Part of a small language model's weights.
Training: a variant of Muon for these matrices, 1061M tokens, 8095 steps.
MLP neurons of a small language model. Each row is named by its layer, matrix (up: input weights) and neuron, and shows model dimensions 656-751. Each number is 128 + 24 x the weight over its row's rms, rounded and kept within 0 to 255. Numbers have three digits each.
Before each neuron's rows, "fires on" lists the tokens most often at its 100 highest values on Wikipedia text that the model never trained on.

fires on: " Z", " W", "Z", " wire", "cz"
L3.up438:157142146124122126138136098111136101127139107102128095133126164139098123146150094103101146096132119125147113143163113108131120140184131129119120161183127133082079148128166111105115101183153109113085121148181146139141092150144154112098164116120156082161123158117152100103121137105115159118

fires on: " 1", "l", " South", " Title", " Gal", " Gl"
L3.up1818:090153143121134099144117089119157143121124139122116179125125113166089130166084152093121130112098098070133155145115141121089112130134128152106115168065120129084118125165135115140129133157120113124111144110135125161181185094095185133118112109101112121133106126110098136118140106132114128123

fires on: "2", "3", "1", " June", " April", " May"
L3.up291:137141123151133148110166134154115139118128068163160081107139113121099101108106113118148129126129147132115103091112107117120119119084115099157175121130074155120102122162051134111173153115137106092182137095200125132111145131141170156150138159125135125156163130101138106110143120136137127111

fires on: " c", " C", " W", " D", "-", " re"
L3.up36:112113116110152092101126087100116154124151136180133095105129120127103165107135158151147110190129146132132176118136149117120151096141110098112119120167168173113092101126134081149084137142117113065127142139141101115126141140117148126072133131122103148133114059136109098137092140119161137129

fires on: " |", " was", " and,"
L3.up1555:120141088116074117112147116115111130112106095125114113141126133167128106146157147123127113085136132095135091086116110117141150118150142113138068158109142163115144122120133137146137130091119156100088109153162119175108109125103094072117131096171091125171105170130115134130107132119107103148

fires on: " –", ";", "—", " and,", " -", " —"
L3.up696:120110112105139119113092136147117101096112119095162174117144136121123144100142145118089172143165116120122132145108104150159155126170111122128064128093107093162160110141128084118118108113123157109114118116127112119157126141108113095106123156116108181167164153126092081165093142080148143088

fires on: "/", " $", " American", " -"
L3.up1844:087150140103108139117119085117145140152131125157117139129106144108111165081120169127112113157129141157138135115115082177171145135121153125116114115103119120089111136141136139133127133118102142127106119150150120066162131117156155127097143123171138135152116143103177137152126117103167112129

fires on: "s", " a", "on", "os", "-"
L3.up2847:134158114114081089129108106147104154105121154144121116128068103118178135117110176148138086123098124149137171106140170121091150154131152108114125148102157115152128114132119129177115123137140104122156111126116136130130142164114124144150111131155137133131140141140115108215082117168151120138

fires on: "-", " Hal", " Gal", " Opponent"
L3.up3037:098134143167106146119139116150109127103098100102084128143144088170108134149112112131129095126167163119170144144124132155128139090149156112115151096130114148076112145107115114137105136073165107112156130082127143113104105123114144088131114136153135106166127159154145140114142143146157076142

fires on: " |", " who", " which", " also", " where", ";"
L3.up1511:135108134141097135109173087156128151094148092131081116142151154096158116089108125159099113113126147115118155116165140120114127074143135130164133130098131144092121128145100116130124126134102141087135129140140095133130135054106090142106136149099121131107153107089096103144108136093111116130

fires on: " over", " to", " for", " across", "T", " against"
L3.up1724:120131124132132132127160118104146104116164124167165173141137179112140131168166154129134162121139152131110089066130101125105132147131116162126128096138152156104079109100104128140149127153106117136114116115134136101106120141089128167093124127067100115106083078105119142146128126123118155149

fires on: " |", " it", " its", " —;", " called"
L3.up1201:096126098108153113197150117108122144129163127134121140086104165111145164123130081114091153115106109119148117096092116105119168126130127110155163096132076133130115137109096126172096101077133127111169124087110077105141137119085137110179122190132141106157141110113221141092168146091138117122

fires on: " he", " He"
L3.up193:144135146127104101116142120121125133137130103089134164121110105140149110137122151123115110149145149106091124112137117115132129114132118128130139148116150128153101134138118106146105156133156143099126158145119104134191115133117123113154161115130126126092155087112161116140137120110106121157

fires on: " of", " following", "-"
L3.up2003:131137134163113122136099103123106145112156126148103114176116152122147115081077104145119210164147167083116140144189156127101137116146140139115137119113094136069150108104115151117088143062140146142087101142118136128161163127148120152096138160132129123186106142182133116088152097116091133098

fires on: "w", "h", " of", "y", "v", "am"
L3.up593:164154096142121123124167119104166134154133146118128156167134126095131134138137145122092126114099142159125145148148112102143156184102102145151065108131163118099130169132169099113135127128160122132100149152109155094109110112134135158085168123116097101129169152170126122169101145099134167093

fires on: " which", " father", " what", " who"
L3.up2397:109152168136138171122103124121134122057138101105113086094095130147147130097136146164102156139135120108114165095178141124111124135109128120137109124123105118122107148180115127081116118175122134133128127116105128133135137116102181112127115136149105150128087145169115098086101146102124068135

fires on: " to", " For", "f", " To", " F"
L3.up2594:115100140132111148123158107090138113127140098117104113140129095135175128122163128117156113156150163113121089147095134142142139117138109110155145122156084074131073129141123146127103127134157065140167127148121147150154145122133157137162137170105114103109102112117107152116131137142162135072

fires on: "\"", "'", "9", "3", "17"
L3.up2218:119117140124105120114143152121124131070119115168152129127113155135096105117142163123112113131152132088095170094143112074153094138146114161149088121131149133130141126181108152119092142112083126103151157141158115135153128105136111178165129121146146122143144154136144124123112126165137099091

fires on: " 0", " M", "===", " other", " East", " Uganda"
L3.up1607:084150108105142084131086079148112155102108101134104119164110126140119076100156132115144072133102148130123108100180104152125134135101147075096113102115123138177098142158124112154117124154143101120107159199149136101143136153090100161128110118106099104143130127114125082115154098108135111146

fires on: "|", " Star", "-1", "Review"
L3.up2481:188136157171116158129112138118073160122130154159121068111118089174122101118134107132111150125157142154139141105127141104096116119146150115121121123115161144135119133134176099112155103089161128107148148099092146113131095121137136114094119132172125123176086114175108107142166173083130183097

fires on: " West", " South", " even", " North", " Central", "ig"
L3.up1617:110099136142118089142124132175142177170131148130084120128150150178140147123172134104114091129159134115106122131133163150177135124125125147140126109110162104108138118166129119163136131196154108100123098174106135096094162095126124141147141162121106134109102137101134107126126110143168120117

fires on: " of", " and", "\n ", " from", " Are", " with"
L3.up2741:118072119164144164117152110140135088116157139132105100124109154137136127099113137137133148158135118118105100142135104157132110129142127093084109102157141103120078139093133142126086133146057136114128136144099143102118159143136124114146105111103126170125150149131138091118122126135135159150

fires on: " and", ";", " of", "L"
L3.up1979:158145143151117145122133098179087103086111131146131142133132192128168140124090119123168184104152133118145118084097174188129141163116129113098130129114190165116122137142132146118121182120160152168121121147125103145108145134131125160109118164102138142127088145161153107156133106145132147122

fires on: " of", " after", "After", " After", "ç"
L3.up1086:103120161117051104140126124136150055127127174146111122183090117122159144138123139086112114124142097147113124124117108113122107119116104166148139164181116110156087121159116153165134113157154093175092133146135121149095175165140105126115149157142138123147147142096084077129168161125124078134

fires on: " |", " Red", " yellow", " natural"
L3.up1400:123130131108105130140137116131092156133074137110085158119107132120147128146133121108084109134114110119153094088148044183145153139107103120173124168161102133136125158142113178104151167120187143085089159139119126142136102165178090126114142161088131123163128107109154149125155093138117113100

fires on: " of", " the", " a", " who"
L3.up2884:098080127101111127160148104137147135159140108120121151092104136159111171093101120160152124147151090142120134135110126095160108193151098087124141113121114137096148098154113092148108103134107122133126132126128143144147128141132150169133118136135130122139144133168092132125158134087142159146

fires on: "\n", "av", "-", " ="
L3.up507:127134153166088146144118122107087106090110126111143090097145148146117113180152092129122128138140136104114165117167083136163112155106122125117121127117128107137107094102140122121161159154139102141147126177114134090177092127167076143126108139127139113147144139180109134084142125121097139102

fires on: "F", " F", " (F", "-f", "f", " (f"
L3.up1441:085136147127128130116136090143155158098136150126064113125111133184129126120146140148147112161164138092101130124093157147085134166114096111133129101110104093105096159134155147147127108116161126113095144157174149130155083121096101105148155125122129070158128107146110080153149162151150108103

fires on: " |", "5", "ed", "ent"
L3.up1882:107122049180113110144099143121097150145129138128113125115127167112139089147109117101107095141072133133155115106133123158118130142110106121138082162072085128110112143126110117113104141165143113103085121105145155091104130154116127123109151141119137117167111163121111093144139095127086133107

fires on: " St", " Str", "ast", " Church", " King", " St."
L3.up1797:092085147156102152099155091155097110127129116124101134133131150129170168131118143106142155189163145154121145155135157157121110145111121102098160139124130105100100190161114116106154122125120128120126159127117103108118151155107115131119120123168152124171070115141110151146085113156147157125

fires on: "a", " to", "ia", " she", "ra", " he"
L3.up1911:095154096174124113113103106129138102125120141171108127103096126124152152102153133157113111175143162094095103096124126120108114076148118088142107109154131108116118146102156065141132149156127115080153125119110120149150105125097088135136125121100118119160126162109116124150074070106138138136

fires on: " both", " two", " |", "–", " between", " three"
L3.up767:125068127114116130132123104109135119109126122130114122134116100105101178135106121133093135141180116150123120126120124091083139103142110126147135171159101114141087162137114107131136136109175084141117098126178153125172134081134128097095107156146125089109114145133131146136103153120071116109

fires on: " |", " which", " by", " Date", " that"
L3.up1930:146125139101117145145116083161099113171103126139143153125121138141136126134135071143129119121160103107150159144142132120128144149139120151097149108084165079119137089164152081164132140112143086120117133100147117135114153136120137109152153126119080080121125115120132116139114102154158095153

fires on: " and", " v.", ":", " &", "-"
L3.up1605:124133168175154111156144132116149114124132139131131130134098168160156158165120082129189153112138139130113113153118171154098182101127126154098144144124128164097121152119155064083144117139132122109092152097145128127144141153102108100132077083124140090092094106154120141111070096103145102109

fires on: " |", " of", " the", " to"
L3.up2953:123122055167097119133140132148095137163139141117143154095098111150160187119110127148131131132097102129153102138110134086121173168084120125147117129166139116126084111073121111163140136090106148121090073122094109125118132143057141096148093121106106126146118137137133136112139142146132107107

fires on: "\"", "===", " in", ".\"", "'", " to"
L3.up1947:119136143182127110164178148070113114100106140162090119151202153100125136134141089133113114147106129106099161130115140109089149165192130153130137114135112135136137091170172136155119136119152121164127131146133126132110145117134152135128089105131097145127127128116148128142100121156133103170

fires on: " after", " After", "After", " age", "O"
L3.up1972:138114161117148153140139117107145127105089108114096130130114143166113102132115103127131123116114114089106149136100138133122092138155118137122149156094142131122100145139126153123149109108171102160098129160126124106093137158155123109126151092123129131144143160152154082099147125130135165083

fires on: " of", "in", " for", "ar", "ou"
L3.up39:154102116124166132149123116115093120114133097144088136115122091154101146123123106118158121105154133134112099102180136128109152114122115150096193116172102147131139127147116121119159135151125152095135151139166131116108127136124126138139124128100133120096156135076113135141123142132136141171

fires on: " the", "\n", "ul", " (N"
L3.up811:130105106144115134160116119104116149151146157107165141141119129143113141153153109141120121137137156107112087092125101131126123134157182097157128105116144151139086106140109095090117090112158129128135159130087133152117141148093120134090125121142127150087161126159152166159145089101123118114

fires on: ":", " of", " not", " —", " to", " over"
L3.up2084:117123064107094100071188120165110135075128123137095137104115167152186144154113139107147072156140123135101100130139147123144148110149154146088134126095133151121139101119133139169172135148127117185113134122119131137120163170116108098113153141177139137125113100117094141131134170136148147134

fires on: " |", "our"
L3.up1885:081129076158137117117174148111099161122087130130114160122113156132148168162078138069115143135133061154102131120111158156115116110108084107120163110123121124106150150122135116115135103139127135132108117124086122153147106128162175138123128167130144101111138126140130113153164117147140129090

fires on: " part", " un", " son", " Tele", " hand", " brother"
L3.up2675:148149151114089101148079105110134150111134146144119144094120132116151102133124168156090149135106167152131130122138155086133097081092093132143121121155127122095176135134144135106105135110114138116144122143089154134151130128159086116105133136094177114134169138081117131087111114152135103100

fires on: " the", " of", " from", " ", "\n"
L3.up1980:115171118154114132117112157128153130131167089123105135155121133134138158124149125164146103134129101125108090105116132166121123128108157113111112144115134141122071166117145099104081158116165153093090108151088130168101212108128084106122139154131151117146119122106134151137133102119140085180

fires on: " of", " own"
L3.up1776:169152069167099134124133122136128170144101135108111154164117102154097118148164106104126108127103143159127138129095138087096111123130112128169110138074103113065147104097131098152126143111119091145121097119111115150138132136163093128125127175148122113140120145146139108151105108112134133156

fires on: " of", " &", " for", "-", " at", " in"
L3.up1015:116134148140117130119174125162146085139139142155089128106149132153168165153104111117135153152122165157080128103080112084127180107101122152139145137139174158112115154145124102151112138161145143106135120125115189130109117109177177167150126133087123113109135128091142130147140144117120124066

fires on: " a", " is", " an", " Last", " last", " was"
L3.up1832:115157116108127132118101079116136112158108079132107102163146098150107160190159098126156113109112134085128151130146107130138136125125179135131135149147127143166103129128154113146089096076130124120149104103143126135133133117164159088142123116154175106190128161151112139092157130130134141065

fires on: " that", " which", "j", " what", " from"
L3.up2173:156138125108110158079144091129131125110091184108134162108163146133128114122086123130086109087100123095107103064140148154117095179133103177144117148155127105167123110144103140135114089147186152122126172086143093128144175107128105145103138111101069080157136139104122137112080103133126125129

fires on: " Y", "j", " J", "ij", " 10", " Ry"
L3.up429:101165123142133136138111128153113136089149135097166089141145137132117155133167105124115111149129129154100159130121125145126157137123132129101142144080160097122127110096132134144129099133124138127125146101116110079133144130135118095112106107124179153152115171091123110149137102105094111136

fires on: " San", " April", " May", "ac", " June", " Sam"
L3.up2425:103121077141130114143139157121123157134136113158140131095110119125118116126146087117137139120128111170133144121145128158130102089106152105163122140101111127117084100144139141163176159123148117124121078092112130126150130099121171157101107117142090158147129128127105109142108136113136160123